Weights of a small transformer language model.
Size: 13 layers, width 256, 4 heads of 64, vocabulary 1024, 11M parameters.
Architecture: RMSNorm before each block, rotary positions, no biases in attention or MLP, untied embeddings.
Training: a variant of Adam for these matrices, 289M tokens, 8817 steps.
MLP neurons of a small language model. Each row is named by its layer, matrix (gate and up: input weights) and neuron, and shows model dimensions 32-223. Each number is 500 + 40 x the weight over its row's rms, rounded and kept within 0 to 999. Numbers have three digits each. A neuron's up and down rows have the sign that makes its largest values positive.
After each neuron's rows, "fires after" lists the tokens most often just before its 100 highest values on Wikipedia text that the model never trained on.

L6.gate513:459494472486462522525562475490451503431514494477487567410496527586480561480456488616493548493498530487487481487497466484440518495478497462472482521536536482516484509432499536506549481560545422540485471464518498534505578485481499505495537410473449544474432453516487560477476494497584530512476538456451408531477534497511484526544520517422485541602408540519528538492511449535504523569548497505475471565540472419525499481481534450417527495475516446490530554457484489544463505469551492485456493487539544478538525552530454505561548495457504462504543500494473499515549556608503455446
L6.up513:513463487557495394528510385441502536486498541514455572506502495499556516430520551528529513480554433411445465499585542495454493540467560540454568430466452526496441494459463522431484588561523574477583467504486488533521516545438491470486449494571478567545523456492436483475512441518450514421520449568541507583460501473447473585497570496408529506517487501518454527523442512435509559548552506424499523454475548539495476473467498531499512467514530478513483533449504540509459524568498488520516483517458577497478505497521471483550573544505487469530468563530500462560490500509489514525
fires after: " m", " b", "m", " cl", " wh", " f"

L6.gate455:469513567579469488557494463571488477477515535476453480585531509487485499458491466514477527467547487500552462511485528425447521476488555483569521500466507541544498516516520441596534532452423474493505475534488539480557522467549471530522539555493472501488445515521474543550493499521546550522517426472484445465448427497596488522495489490512506515521504580523558529516474525493473499570460578446486466496540473551517468561453542505480468482459466450532487537519563484412483482414537494400488482513546583533472484470469440511487509456495506450528545485514492440430430566502507528458
L6.up455:501485545490475510509408537525529508493557506509448504576522515458499506512523482555472544435566430518570476445480491430558546491476525444508465481456509446594472554518500523538546524512552489525536512496523513463517479512543506471551562496535506521493494481555487518515453531465522543526451477504472434472499491439558544538425502487516530523456523566488572458463443564454507471547441495526456472481518413560539476597450527483524495467441441493536460478550541537477537485516561519442427493523532483595482541479556477528516465563579536467511558481428530434508501572540474495471
fires after: " th", "al", " ar", " h", " ch", "H"

L10.gate555:471569496466506481539471489535470530450449501486502493449513538549469466496594423509512469483477523401480557516434409536461558437518588492528462507460481602375563523553476426495435533583479534507494412507485508509479548447562495546463446490460537456488512546523495450523513457496496585484462439518584521504583550486573535522504409466471482510459454489479497526481489520429510439513515569515532521518525518455502561530561475480552533492436517471473478459493538496487500454457506538512451508534470509480477468500450462480460480514487516480503477546462525450451450467458497537487
L10.up555:546493541502538518559431494475504547506474428525538527464538438473489556481478500509506472461485523430523499567475508467506445551529556510456385496529412517476506483474589488508513472463494494441516462537457530524483443507496505520575475426437496524569477563485498540538498449522519469427553495465484541475506522541531506492518494515469581499632488489526517502486516492490451427577484459522480492481455516460474515518486420477517487494538501545534449502591461468557441437525545484485509436517484537521525519513502483504519514518537541476409374487467449485478473485549513479557
fires after: " m", " in", " M", "In", "is", "m"

L3.gate308:472517549563555529494528550491578481473475431532523493507487528530452516518500498531466527561599530490510473499524517499547557507557495474402510495463510523471482480488509522521435471426512506464511483601484426498543510560546437480497477453499501532473452500545438495455514470467500500535506462440522500533363516569513519504506482441491508500568490485480521531427450483523519546443502585495610483503467512516457455523465568557567476517590548556482544474492476555500510526449475430426570505452523480515470464556525531502500475490518499543522505505456445453403438515509492467467
L3.up308:481560436458555517456466553452463464479480469493486534468511633415524488478467466499498535520487440491488478533491470483558539502524415577499470521519611506524547474513520419510448516540496469523526457468453500515520510466469486534428523425456482449447477571428485489458547449476526480531541496494508539543511467509442491506459434455436559420514450459500530520467577497496503494414583480488507499496448508549516500553579476454521487483527536500504582501510524558544529531467440487494512482487548518475509446506508551469559479515547471527469527471468412528445530477508553492473
fires after: " g", "u", " reg", "en", "g", " con"

L6.gate665:489507389567538536489535497509506520507491451520533503494544513558482505517505566450528469483446480560453494528492507569467482464408504437505520463534515497440531547506462522580532507484520433439453552494542570439487494419513455495484490523456460511445477476449507443530501450487507463470500454534504535521526482533554472444513506565473568542593499496451464489558560499512458549625497486473468438529506525503446515510420547479465475515491536513532544574514528482542491539546574526437422525512444473496534506473499454470417452517512483429553465543490535475544401496521503489522
L6.up665:565472509438585516438531551474454469531396512443481581519454489525589519502508505488465490501512558533470454447511561530465489483471506482472559497426498498536428513453492511495487454545411501424467468460473481484540414521516547489393466497570457471526510490494503463549580563479513491509504544495437537501406510510489518469442527527499534446511495433462502536536522488461429550509545543512597513428477461459485466523478482514497506510487401441458465507499567505533545511496495491491527500495517524466472542457463454513510473507559535458565489539512474556489467487499465486532
fires after: " s", " res", "n", " T", "re", " n"

L3.gate369:519457493488455548485459496554400501505473471513464551476511466522551490407486498542480403516439502479428474525470466523418495537548480505477469457493502457493468552493492477446474514523470497547538493468574548489483506479442517516595530473407513449501478515537451442426526553534468514531483549502515417551527478513544514522469525568490512558400419413413520520451482502470562475484446430479518474514527487453553431583452486523467461500517439481488496488591507503448499518479463493498470499432530487479537494484453506486543507492517479534511486521498496457532444461519511515448
L3.up369:562499494504476549499444510485457461558482550520517512481481470485470528474570544535478495478514493418533487543493479443547442523473493485533451486511601451461567441523482462511469421507390446412534525466544466472490474498531516460495423479448491453531469487545469498431470449502439398569511479447519498500454462542510537515470493412541530410424491484479530470449523489494503483476485457383509510504507470466479491515508532464522549538525500495463458410541498477492555547494490501509476472479537550477459539497474527504533543494509522518479423469527422582473426483579533487474
fires after: "iv", " m", "ar", "n", " M", " L"

L6.gate491:475497598515495419420457530479421535536471526497517593462508422543407492525576545472545445492445466557510484492552531509448529530481444498545567466550545500449487514542538510498460538579427461469527511538543503499452459527474512523478519498436509477478513487486419487474535479476514442547417554465563440508562438504489470551493508476534536498497497453541526426525534474441520462499501546456515542539505523550493510518495526507475474503555505561482479564530542456474445497430501563532500479487497551399530501511464552488437534417493485445486508509484567508451489479500561506512
L6.up491:489497542479525538495490447523498491447442486512522484462483514467563486531496509482431478480468537462516449459556555524532518444453525519527530446463479483488466501528492544446482592525379548514512486389517474538520467517429490477452488470570461508517536529579495552536483501496436492503558500454437497565540469490465459485472519521502559501561519490532480519526488473462480545492512510478532479515538464499499552489467523577492494501486522511505497429449527551525548506535514486473502505501545526450477550457498513490488525491559509491481477540473530594518497526479513557490
fires after: " s", " e", " re", " S", " res", "om"

L8.gate491:548555508457472409497523475523460586468452484362502577468537556487496458566464511571462417484494484435488525525466445499505531478528506526505459479455465446522463521510467446489462463581470455445502449497469551486473511511520552480500478560478498519448553521530576435535534477434498529502532494545516450475472446547542538548482462489457459521501534585550456522502489571552488522519515547536552438552471576565469475491572486516552568516492531517523469457497544437432492511487472487507484495526473478476494512493470507435516520443402450475568475497473570513506525502514529563526
L8.up491:466514540539505431514470475501528563503445481445504574419531527509471417540482489556543492487455514496427520577468444512503405497546492469514480562399570554478511532454447464504485449563474480525586467554513465469511525506524557476572471514531531526484556476475525553540534499522442537513540524524464500510494513514509565586523505506465447482476562542585476579453437499464451477515542543469513482506488532536529510500474540428506482556536482484483484445520534514512524524534431479483525504552483499579525488513475487425523522506474455446496557552452592525507530534547508461431
fires after: " b", "B", " B", " to", "am", " des"

L4.gate235:550477499513554539521394494519521455491460469503522517502507542530512545457466560596517491538520503511546469512557511460542561523521508472536532466425486527511490555422586435564480527449577495451461432484571574480492532520434549444438485559505536446470493547499489541517480413556559529532497458486465498460514529550599479506454502514516498452491570502518478466524483521461525518538463482447438415547519547573511485482465485519463491487531558477478526498538469570506500479496529486554458522506504569473495533563597548547485493480479474506467453477476460538439482510514498547538
L4.up235:545505549530522529475514442455514454591450460420436535520517498502473529508495558518417423485517424533563531511519465459535580558517523445551500477480609568541478568464556532490515465512508461545554475441462514451509474551417499501459518464518507459468439437481538561476549531510541453569523545483537478477497471550513539557517492472468487501504498464527527440540500553451445555448536528541472426517487519497534488457526604433513502435519527509532481525509525436460594535496411429498564483542465486500505462500496435525468419445488491514451503513439537527490572522486522459472
fires after: " W", " w", " g", " re", " spec"

L3.gate150:491497509570525496456566466497483495426490436530454457477473529529502468371563501509464401527446520510481491561455512444541549496448497449513460451471492503465526531493626551544471415487492471508436501508506547551521490525529554470512546496484443493468491487497454503491535472480513549506514527537553518464469491476516505489473505465549471621463454463470555505508451434570478535512517557471535509549470437496579531502572499545549452472450499449492499467489582526497547416475435506507558490477491474466567501532558474478469467483499457537550548550487473557394457457474508467455
L3.up150:453510458511473491571468544535473508589520478469582472401517518455512457480570574550474502506514494510484558438508415473480558582489508478475491451454569474476488480532554481544528555540502440461448522386501515475516516483512443515491536521420415488496497486464510522486502479510494493481549507509472453522556465545449465546447491537493526452452510504423526552538472553532578492499561475504454495507467514599477439478524510574487515467481510493495537496457518538472509576517495457502552464511529521512430548513517514568458525540509522526465514512447521539483511532491535433524
fires after: " Con", " con", " n", " g", " c", "n"

L10.gate524:529508593500487445524506453489516491523502457511495498452500550507440475551513505487546474476541556433441532499591495563540561515565476476506477541430429449563452512484470466479505534462464518532494554529542547449496530461534574497429536530469513515487478547494483471554545506506530530526540491541546548597488510450570477659536471494479513629450428546461537510466508538534524522474452504511545509536514547510483462490511504512527429485500521515495476500500521487478537540509545487436555456531491505516418486566506466450532532455487430480540522490567495461440460486488514536465
L10.up524:463445522490445541477480428453473510483476539485509588530484515514518524408434586491512490547464527518437512571509428519465523525483507464432488529514487475516522468542528553487472505500505505493501460554529470483480472486500501530501516522508466598522498480549517507493539541511468451498572510464464528450482518480504479506581525556488488415500550480520555481516536470479490527506525496428479565505448446415538456409527409461485595434501522434474481529404573454498498492531504518424488477558443473518409511497467446454453538504473549530505527493528518544538445478471536437545
fires after: " B", "b", " D", " b"

L3.gate589:538587485491418506483450414479433626517524477488483528426593459499511458496505532546517487499479510486550538524531449492476480541482513487522501539498394461528518499506526459499423512550481455505509476503486547487481517473467546506544506560475515576491502536504540478480463497439522424514390475515516480564517530465524469578415452500467534562458469493440553477484519488494501484540524517459453506463481484455464423530518428495487484528393548495575508517440485475512524473471512502544494504497463547497503578482499486453498521474516504476439483532508502464572482501499491554537
L3.up589:517464505490522546575520584493459478513410447463450542494580525545592529499493425539504477450524473490567425512448519491516490474489531547505427481463537507530517507509536473528485540513504514429575557444521496523481501527456557474485535506503571487545523558451438444521485520446484541500502478461471458470509545496490467493470515419416528500527524523527546470474535473545482573487520571379539500525482443547485478537522530439520478472468499495480515489492534444561437475518482485520557421514510530506448484491441501477510493513495488492466463542440436493481489492532574539464
fires after: " m", " M", " an", "m", "N", "ing"

L2.gate500:442549440539496455481415496530490511470533452545401472586429476533576498417518520569480483489499467482458467534510428478427509495439514542496528552446520570501522456527520458456505501473588522553560466512558485558567571517459442392458466493496539494498458474499482531504519487466545498528518478570424461535498558477579522509473481528524505514423525491512510449510431439509454488476445488479419499557470432537478542533534513534510474446425546513467527548520472443541469491504517489504518568524499515529467450579481521483508444511461514475533503447454475524522478556501435396471
L2.up500:459441512577481455454515504426466467473396536511516471492511472492571470515450488549442519458552531472486485472542587433423476473527502482521473504490539516580476470457573603447469527493532483537468551491577558486468434465450530468480412518452540447505549526488479468401472466458496482499506448501557469522483536494491443514558516501512493508501533476560524518449497494460501468526555568502516506489525538507493513500547494529554508510533485465381527446550580434477437473533499598533499553517479546577524475507521477509501498573496507476510512485460474486532435492491480527513
fires after: " "

L3.gate455:480519524472537464499514431589448505485462547542543467526481519546478475417474479551547484496480526483544537553453575469516495468527479434475500500457540531494492543494584471562499507478497471480481493482465430558531550474503523497521444529554478410545415499557463525470503465565456535521483531454518506506518485488551504478492512486484444537532518510531394455466474526476449467559501521515494488552540461455541532494548559547448452457489613510554444459519477460482518515560507498447458439503460495498603429559480513454542480413506437521428457440473496545474462509537463453447
L3.up455:502544515481548419486449514475561544508458506579530455502483456498432450455483520436497476487527527437491492557582467554518437536482508500496477524474527539469447477619515541444564574509497525463501471516559468564454528494449437582507556517470481543437480514498471471483420488549472505578500466560487573470516536579506441490482501464485531446469522491506521544445494508572555465496490531487486534456438498551492443539608490476462562483527469490464545517465516519506580497550462457473432444449446536461457487488580494471574499541526528525489424469479512547480480442484546542482
fires after: " g", " con", " S", " Con", " Ch"

L3.gate563:476486494582535451492624471487498591502535440438500485471520514517442473493462519544498476491494526478512496521495499571450570436549519544526467483441502479457536534483637555542530514462467484496503480463453593465532540495557552570522468453489546517441488541572538469599480537568497505552521489472490505466506460439487440485499535518554521547509521472510560488430465477531482498499484517554516431531443453546463423539527436536456489523509581502515479523434522556491498468504556518497543504422509476583570504505484534468507502497485502480509565475460523477468462449466496490583
L3.up563:480462566539454494461512514467547561511567486478506412481472527503480524535469551495450568513490431477561510525567418538518519473473558538526483460500500478515535493420544477532577483481474408541546553467462576496479556534502504574573450451402555542428546481521525526531441581509461506520522446495551447423463582454553490517522502429567467480526515507526532507482452472500465534561511520554433458506478425542480455477526543510498518478527563533501394435474518531458537451545471500495576501508512458540580532485463539489519497476445475486536540522513495550495508453457568471545
fires after: " C", "in", "C", " Car", "==", " S"

L6.gate461:490469451593532505459514552605538500511515561536520462542469550557437556519509491525441487469458498530454446591535523501530452517509485433558470478481489566520481525526567473517482493551475470485431464543531507504489504452492427545509495476528529523483448513463419530489494474500470561506442482500465501518480512483565528494476562495497561455585490517502502522537545439482526590506507567437494478594519541458487580555495520495487486520473572447536419521531524500478536481464518510483468500499518488529551517484473428508536493403530530463486501451438492496456519433572493489427
L6.up461:495438496502481437496557581519470468428528512391565518481533528443574462497455443472450516499529516593468493548477499511526492488498537584517431523507482455522508500492492585546463560512455524459468503488493553495463574518498505507461508551509480545503582561484481530471561520494543472553411535467491428490489479484485510474531466545458459574524460453474513451495519557511551471464549572506453496543458414555514486503549468499530505492543471518520585465492533444507463467530497464526491570483484548420488438470474482479454488430464470521503498498501575444578448503493533467508
fires after: " H", " t", " c", " m", " h"

L6.gate462:465479550568554493450551462550409455495547500520548506496537501490484445479459459519491504494518517480486490546518528483443527456457544491535494505477538553517538518523464417556494567508496481547555447454525504509431482513538503533570520491559560458400520512512448449547415468433437490520488526491555491490493489495446472507550498499522466536557408493514489535488498480490516523539525512467513501592542566537515511541427477498471478513475514474528540470532557506429444520457468524446491455492430487506534452504462508511506569446494507462481481505436498438491448460502477427477
L6.up462:569453509480507548496515543546521449525485440575507603412481499435489542498515540483464502443440477437477453376429538525487496563512472524459434587454523553463486509478482506435459519539506489459554476486552521429480503469505490564478419499554480507463517453485497508497536449460509578464565527479486497545549520482473508554420564488467545522569484550528451541499530416484412512492400537514495455516510503418489570537417450516502433481461531499509454555533482519472490477556511477441499468426474460519443501439510544474424480487497519484534524574499465467502500403513456550447
fires after: " s", " S", " m", "q"

L3.gate42:466557435470522439486501510477470471508552468479531484453499550523469474419469507500466585452412457476516445578554533539482520500494430487528536489390456461468575525471471483580527503545621532509562454549472585541525550459473453487497458540439498487550486485484469504488500469494559538501530513518561468487484561499462503499494522569499477439465561478511554515524537514523502515513452534467479503511507550466527555525501507519442478481405498485520535547436508543461518478494535446546526574461456515440466441571501539402494495435513463553505492462491470494506512453525549482441
L3.up42:517556485481403496527491496527485520507543469473511474489475498549489520451403445512486514483465499428546529467550494506460473528531504521535471490508526520565524441502498536530516462443501500494467506445478452502477415484486550435472581477529515442522479468574524530509508497515462527533560504520509515484499457514448528499461518441487481525496368468469470511469460532422476439520534529572535557548589531615542535490475469456475516515529456458520533444514503533465523492515491525468502504430484458548522425502447506447522541456448524524500442443510505467443440508512507393480
fires after: " ", "an", "9"

L3.gate198:478505521529586490556525441562466581540526579436540459473584477517489514502559549444507478552480464475516497475547450491440512491501527445474515484513480480571568557516469543558444412420487481534486532574472530523508522524600515479577469432455487549507461513509567499571520482461594536516489533442547543516484518472504542495544500415399493518502496508565528522499453575474421467505468454492487482523507494516557507497470491491548522533479520488504484537528534441512516491515495501456458510470508491483472520590502540459456511463497472573500520538567482524520617501446584547488
L3.up198:437523549522593463539622543533521494513408531475521481535498360455534578523479522464527505522535522517493451497503523531476507473507517505504484494556552447439483485521488448490513518500566472540419527575498439495546504491465491536501497518531478526531574498565584434494523513552467511491555544406502552530450420493500566445526451502472532484508482526488495546478583518495456439497420443546515526527452501465527493541453537522537480531503505514473483506474498545483566499544458495520500460549449578517435489533470461442553501508500520536556479503510478414512523494518457539474
fires after: " f", " t", "T", " T", "il", "f"

L6.gate474:496513513546568537484476524517500526499466501427533434465570488472452500533551456565516460562525499473557522476476479541480440477433494518478500515450485513473456568512508543538467521556520530439450425540472510512544478448519523498511549411516527481508518556524560407468554509487512475529476555491497474455589504488502494434471516467594526525395403522463509579403490435471459519533519512489541580515443526505554439474458476516496535494473537508584481447476570587473479471448512471511487528475561497491479585545477480444575512472550488504496473452443542513546481435451463450573
L6.up474:521498529486561448532511501455490548436495454540479524454475506562461500500490453553506486530567487509511537502438458435502481472535534526524562488487455497420451462490459534502538454487458492495511446569554488468475527541539480476420487496525523532471515474501553475461484441479492460532487504507539505581498573459426528505470571573456564537488533463454418454501475463506464469540597509468550549437531499436482491569490468496434555514486557529442481502455407505517472480543564469492584471553529514500469525524512442402522500501493478496532485494546505503559477538457590520506
fires after: "n", " kn", "c", "et", "t", "in"

L4.gate409:484579457594503427490502483522391424471430537494549549437504416550454490462504591506495469507475529457498534507526469490498583492437435511509486506507476529553514514510517462456529470512523511468447431530521521524515529501498461466465475559546475438509534560593554487440524444475498433514475494574484403524498523570523502558488552547551466497474448520485468518545519477477541505475537516504524468508445487437488559469500543588495542452511549495469489532447533454463511512498503507497436488501442523468477526545487497488491489487526450490524437548501495536484390449430549430502
L4.up409:482501547585546468538469486497428454478487550513518501459470424558475548440463534534545465511481498448493544479538497514494582486447433454519511501494460545508534495483484426457500497546537545517457505529530496455549519535468467522442495532535487380558576536587585505456423508488470451499511481541504411508515560527452496457484554492515494437515445480504517484527493512475527494494619456465488439490480418440448489470512508518537532442547509519421523518450497458540553561533482515534491518562459474481490553495481516518497509502487522539499483518507494524494444467458587420507
fires after: " P", " n", " M", " Rep", " N"

L3.gate441:488543512550512497490530573522560559480504542447483501536502491541467494536537548514456527469517467470457588429387576507510509558512491542476535425531486493503568416544538467562461487498486525424468458465569521493433462539455547502495520513506434475595491552428419468492552447496515527483488512483542445488465522512545501475486424432429511493535585591478469500443524545483497480533478612499440503515446484473460566462560513493539528541532501545490498463474478426469546504495528488514497551449517529503506495590478531484530513495467491466545529478539491474527473516484494548474
L3.up441:502505525519489565517506588539570570514499489505482469493519487485465465492554525501454516494574489442450569454484536505551467530515510553495512463569490515467573443556500491473566503517487552472467532456541534533399488567438493472518532482574487428570551479445466488451488450520479515513500531564573487451508534478568499465447458349446548448497561512501543450418506539454454470557486537483401493451503417506443516482506556493493560513500434481477482432471459497498536555549515545475486546503523474508489508531471487489531518559502542484486448541548440534548556538468415510471
fires after: " (", "-", "/", " e", " f", "ig"

L3.gate185:497560543491501519545473435515442553445517489494530511460528405497506568473467493470507453515459547543512548506513542588455472475521485517450510545466552427542505508557455444551547522503502439579474469487439567471552522518505519403491522494498494552487554465580493516438472517483534516536546448475568505441497531498512542547517467505541441473524425480493518499436524504510542518510490528501476442558520529535478512512478443482508500451444528523535522549452471497459501490559492523448479424514534545478517502469517459460511520524517494499552499538466439515462554558530473528517
L3.up185:452468432496519507584503493503540520510477507454412516502488444521544537621528432547442450473560464580589508526469559460542427563538583507490504471552578487476525429467534518511496471503517491535550520468553468418524445462495454475458475480524457549521497483540468417548563495445493488479471495508514479586537466498533457517459487494505505559532451514549516501442516522506490504474408500542462545497515532507544520488443534440492496535610517474504534528514501526468510460497458547504575483560501484524475568508456502475476454509554508513580480498499470462503511541557474588530
fires after: " t", " H", " st", "or", " h", " T"

L6.gate497:507514408506550504448497512504454542531498506409493480474525478490502536519543524387435496522526469523584467491565488500425492489484533542468557462539437495455557528516454508540443570489520552518426525535487533481464436488532442491448515557557422505513525613532468440551463471412502481459527468562497441499476475553493436510470523551532582544476518548492477553542427516463495536511515539530564558496486464560488418560469504508495477473543507560495512468491563452511523503515519404475529498489410562471492473512495568477550528494565510522487462463476458523515479526491539486525
L6.up497:440462434504465489519522444479455614544507494476505528435497541519506509563512453477450515423531485541520495508442523490515513479503487496481531527485446463471494464549501522474440500424454430500531530482475470477478438496566470528539477470436475515502502520488521509489525459542476538491505473466506461523579512466494422534520501452459524476447502534499424541502489468495483565549552484426559508473516461496467493553546447523569465492426496489479506484464540547506598475536444470534505461460480583416509568546500473433483480521534467456422529527482560552485483476458500451475
fires after: " f", "n", "in", "im", " F", "at"

L6.gate652:518533454541592438495513533523485540496524495478461481495591490493468461464463457525492560492506479509479433496498544526498536380387530495532488523509532553426496484552476494489531548474494559484438454473591496483511474424506443540536527474521508487521480492519522457402509507464528517534454509516505480481511490566493508508435491632519504547511511500550494517508509487504540495480578538467494493502552431419532555452475515536483447528464539487543545542550461510472502453462489532473384521520497461450494467485460435558530531543497495452485504510495526430545503439505523550503
L6.up652:601529528533499483541454449524457507474462413511489502466515515447558552467566528478555555452481510495553505525517384511544455485489499480547523492495452493487583493444508543565464512524525553507489534495466565489523525452461456522507513551486508542509533495494482538505485510504521575477558474443471524495626432549562470460486550482528592422469545510523502496536506454519506451500498499507524506441491513492474511568474487567589564520576513479536545510546488501473489503563497540484605470565546530455472569483473527446444461499501475462429512500459461511550473515492561593549
fires after: " s", "r", " al", "l", "s"

L4.gate358:479511515571461444561521465571518515501423588512452451578538486570502503553497457556534468492463502523520505600510512483457562459565355584470466515498461565511474542512505493509540549524470461503410513557505496538499479512494504473507539521488536581487552503528402508459473560554433562611480505533440492520505456496526499571501529528495558486547522517489474528529503528581588535477492526490513492534525475497496460540515510470551452521438459380558488509510507459542481501431516511490516480455486550531543460506456410517526457465471464508524486535496496506502533504531547423469
L4.up358:516587511434438498565499544510473536518433528575523495548511497521493451448593540498476487513549462536526489510498470484470506515450483540525440477545529477526421514431522531484554518450480480517486511469493534510468522437514529560521544566528541476487482472518515472510507506521475502504479526509526442443511524483534500595461509507464517496523466450482495420512514503504510527533452545522448503437544483498489504603495529525490565525437460431494516491426525552591478550552538515506501513486429414502534467464437387506594520584490489542525444543460537500525479466516640544518
fires after: "H", " H", " h", "\n", ","

L2.gate434:510498571540534547509485514501508520467525563489511504534506502498482425516478524512496477560509491432535537429508619517500518431529527535479486484493532545432449514430544585505496525504461492512539541484531473590430508528452474426553566437554488471512543473439451503533457469505589435458446507503513514421471558558498465516445489506529538485510519545539535448502501521513413462457553467469455525488482545567448473464534521501515529453483508464568529548488522491394474519480478512521545494531510570517426613536457483473422583474514489455525553453498513461479512473487476423492
L2.up434:462528561551460507540480564514476529557469495493555495520538494503461454541462548460473523559512512474514536487499555441522502543552471592523465490481529555519597482492561538523490561516502540512607441462492480544495530490512531413469603481449541521483545506473448482518479488487555554520502500473414536499462494463529478511504493427508466517443495527452566495490471532473473517502502537479528505483499506500546507490498457470456522512501525489504470605483476474496588481487570505611433533537519541511533545530418551540511453457513503460477449564544529447519548529480456544408
fires after: "S", " m", " (", " B", "A", "-"

L6.gate90:397544451479516493474482506563469457477519557518535500432548501522449483483545561533478534469499559471448496505479530547512480543517482508527432563496584488481518452486562457515523518498426487508512480501488518465551475427505435518485497428508482401419453531580509475494416451504480491510487508513451472463505494515562496561468511541581537544555441489492483548566600497516434443496442483544536411548552581464484571491511497573468482498431536524434496509520548473454445520492480515482539467479487484455501465510484521518444511477491526441484532458485538488452439483535502535509
L6.up90:572519488480490542498554528539488437457458502465563506454468493449494507517498489552442526516551462451448497536487520543566476491433527543517510495478523473515504560495519469433546555482503555472526554450529510550488510442515516472483481425542532482514489445548475478496506411468530475513479535540459423487512480526536591513448494519517546532520500524499510529516500513534496514531479548421495408501560547487403524524517501429462508442512483525539486488482531566487503424491450438435466513565438502482539491540506471529494524581585523533482409514553498581480596474414469486495
fires after: " S", " e", " E", " s", " A"

L10.gate282:497529416502516438539564523510464468484557510498497546502538591508489530535500459491479499495515551490488441563449539534485487467487465533514540460457447524493512520478586495488477425543523522485385498456506487492508557468457485436472486520513452477513452521516481494472517506468532505529508534574517479447501487479463530560452523514446580478525483574521470467523555471564427559544517494525435557581406468368525595471506495459450424563494440560589412491493526473591507529555517449469495490489540559536449546542452554456502475501549535466487496502478550495571495525570555524416
L10.up282:497489466457560514551601472458466489514516500501572511499492418533536483482439502502487538499556526494553491563526527510531464474493554458477547528525475431479469496435539558447518517550516522463551469585501472461554528500535548552438497449474486477462453464435439482605507498438490520524519499513568493552522484492527493572536548514460490561447441516549499499534551480510528475500464490500482521577424521478507481541488407504474460536501535507464545489505430432503472497543480505503467527497530543551436483488518480482467488565481491501536477430488463469448516408597459492462
fires after: " b", " m", " f", " h", " r"

L3.gate521:452467413593540477547485529544480592498448436508532453540515477517535499515495560506469429499443456436528497481523457423454465548492550440457557544553488531489453505523479455493435495499459542494520548538521494490542508547494486480523487453441500520562509527467508519455547534520559514449552455508470541596499484484501451486542515484497455490488507515536493511451537479449455531537462434471472453491453447477485460479470489550484512494544525572515444584537462393507580549466529431454466498569464436468535594562529536510469547503539469497440511590472490515446501480439483527500
L3.up521:466543562525516483492466449535444511463462527456527554487525458519592515547527452479540508425503542483470514477596492537499486492416532595422467518601512463538475503490519485463517543479474420490443541497524517512484522502492502483568441481495507523468472443485513528528517534443454514456496508476510506545520453581541547464575482476485566492523455532422493539538548515424528514489471497505502572441546506487516423555488493473488492588459490463447548505492446480482561508486501525531527526481476478431443458513419512445508578449534488514496469525585518446505577498411488543538
fires after: "T", "ar", " T", " F", "od", " A"

L6.gate168:509515490484491486500495571476552459432537521526521503503549465461491573522411469474533491553446474483551396501520489448474483499478436471445456524562446520487504453507552484461509511496538443535417472459474470447469489544493474506444501531508480535494466584500465514579447485505555493439463514460517507473437465533538445544493522487541605513557439595547471486570550541565442465532440535550485481555458477499491599467556472528433438499477445506462466508521478439434481458464500479486532525390508544499540472548474555491613500488513528460470468476515496462546587481485510533478
L6.up168:505439509558475470500511469440509502505483490560421568484508522536524542550532524553495561531557518473464530504528502557470498490466494550494489461467430479499512472511531501477491545480536543503513458508540513533537465522448508514469474529501436492468490481436563464499473510498497491521478424538437416521529451505480495538459478473478474509517476575536483470553488556485481458479472522499512508502532449441492511480530501445518533546492497532449514549543536478528470466587564403541577485447525437503422514548569429497485491511486518521488464417554455536520500477589395502421
fires after: " h", "h", " b", " wh", " ro", "v"

L3.gate639:490519516515521485479527487493561489444534505500494403457487512561437481403509530580476535509494498434478515556509531454464605539475469445493552426498511500471508529527566484531491513460604475553516474470529462461472493572517480453474468503470502429498496515537442450503505431544530513607532489525469458510539511556545524560482550518421478464558464520496515545419467486435526547560481569580486519510446496456494487475418513497503429505472461528482468492515511494513495469467467444489483412485460543470468554574526535465514408550474512504512442486473452561491482509505565539503
L3.up639:526442465561528530506556510532526535474435460531501517503533499500540577506482581542502439516433531543504465422483499473500558476491553468530500456458472507488438458551497445533459475467513429453477514525511475463579519490462500435446567494471450500546505507557501607543465518459525501576557489574577513489465524439525441497571547519526450461488534583512533490590562564443462446502467501486476517503515443506506550449494378573511537453410493442515478506526539487566443484481523494512506451523502462457479522481537502525532568446531467484455491523463451571524516535516502487476
fires after: " g", " app", " w", " n", " N", " m"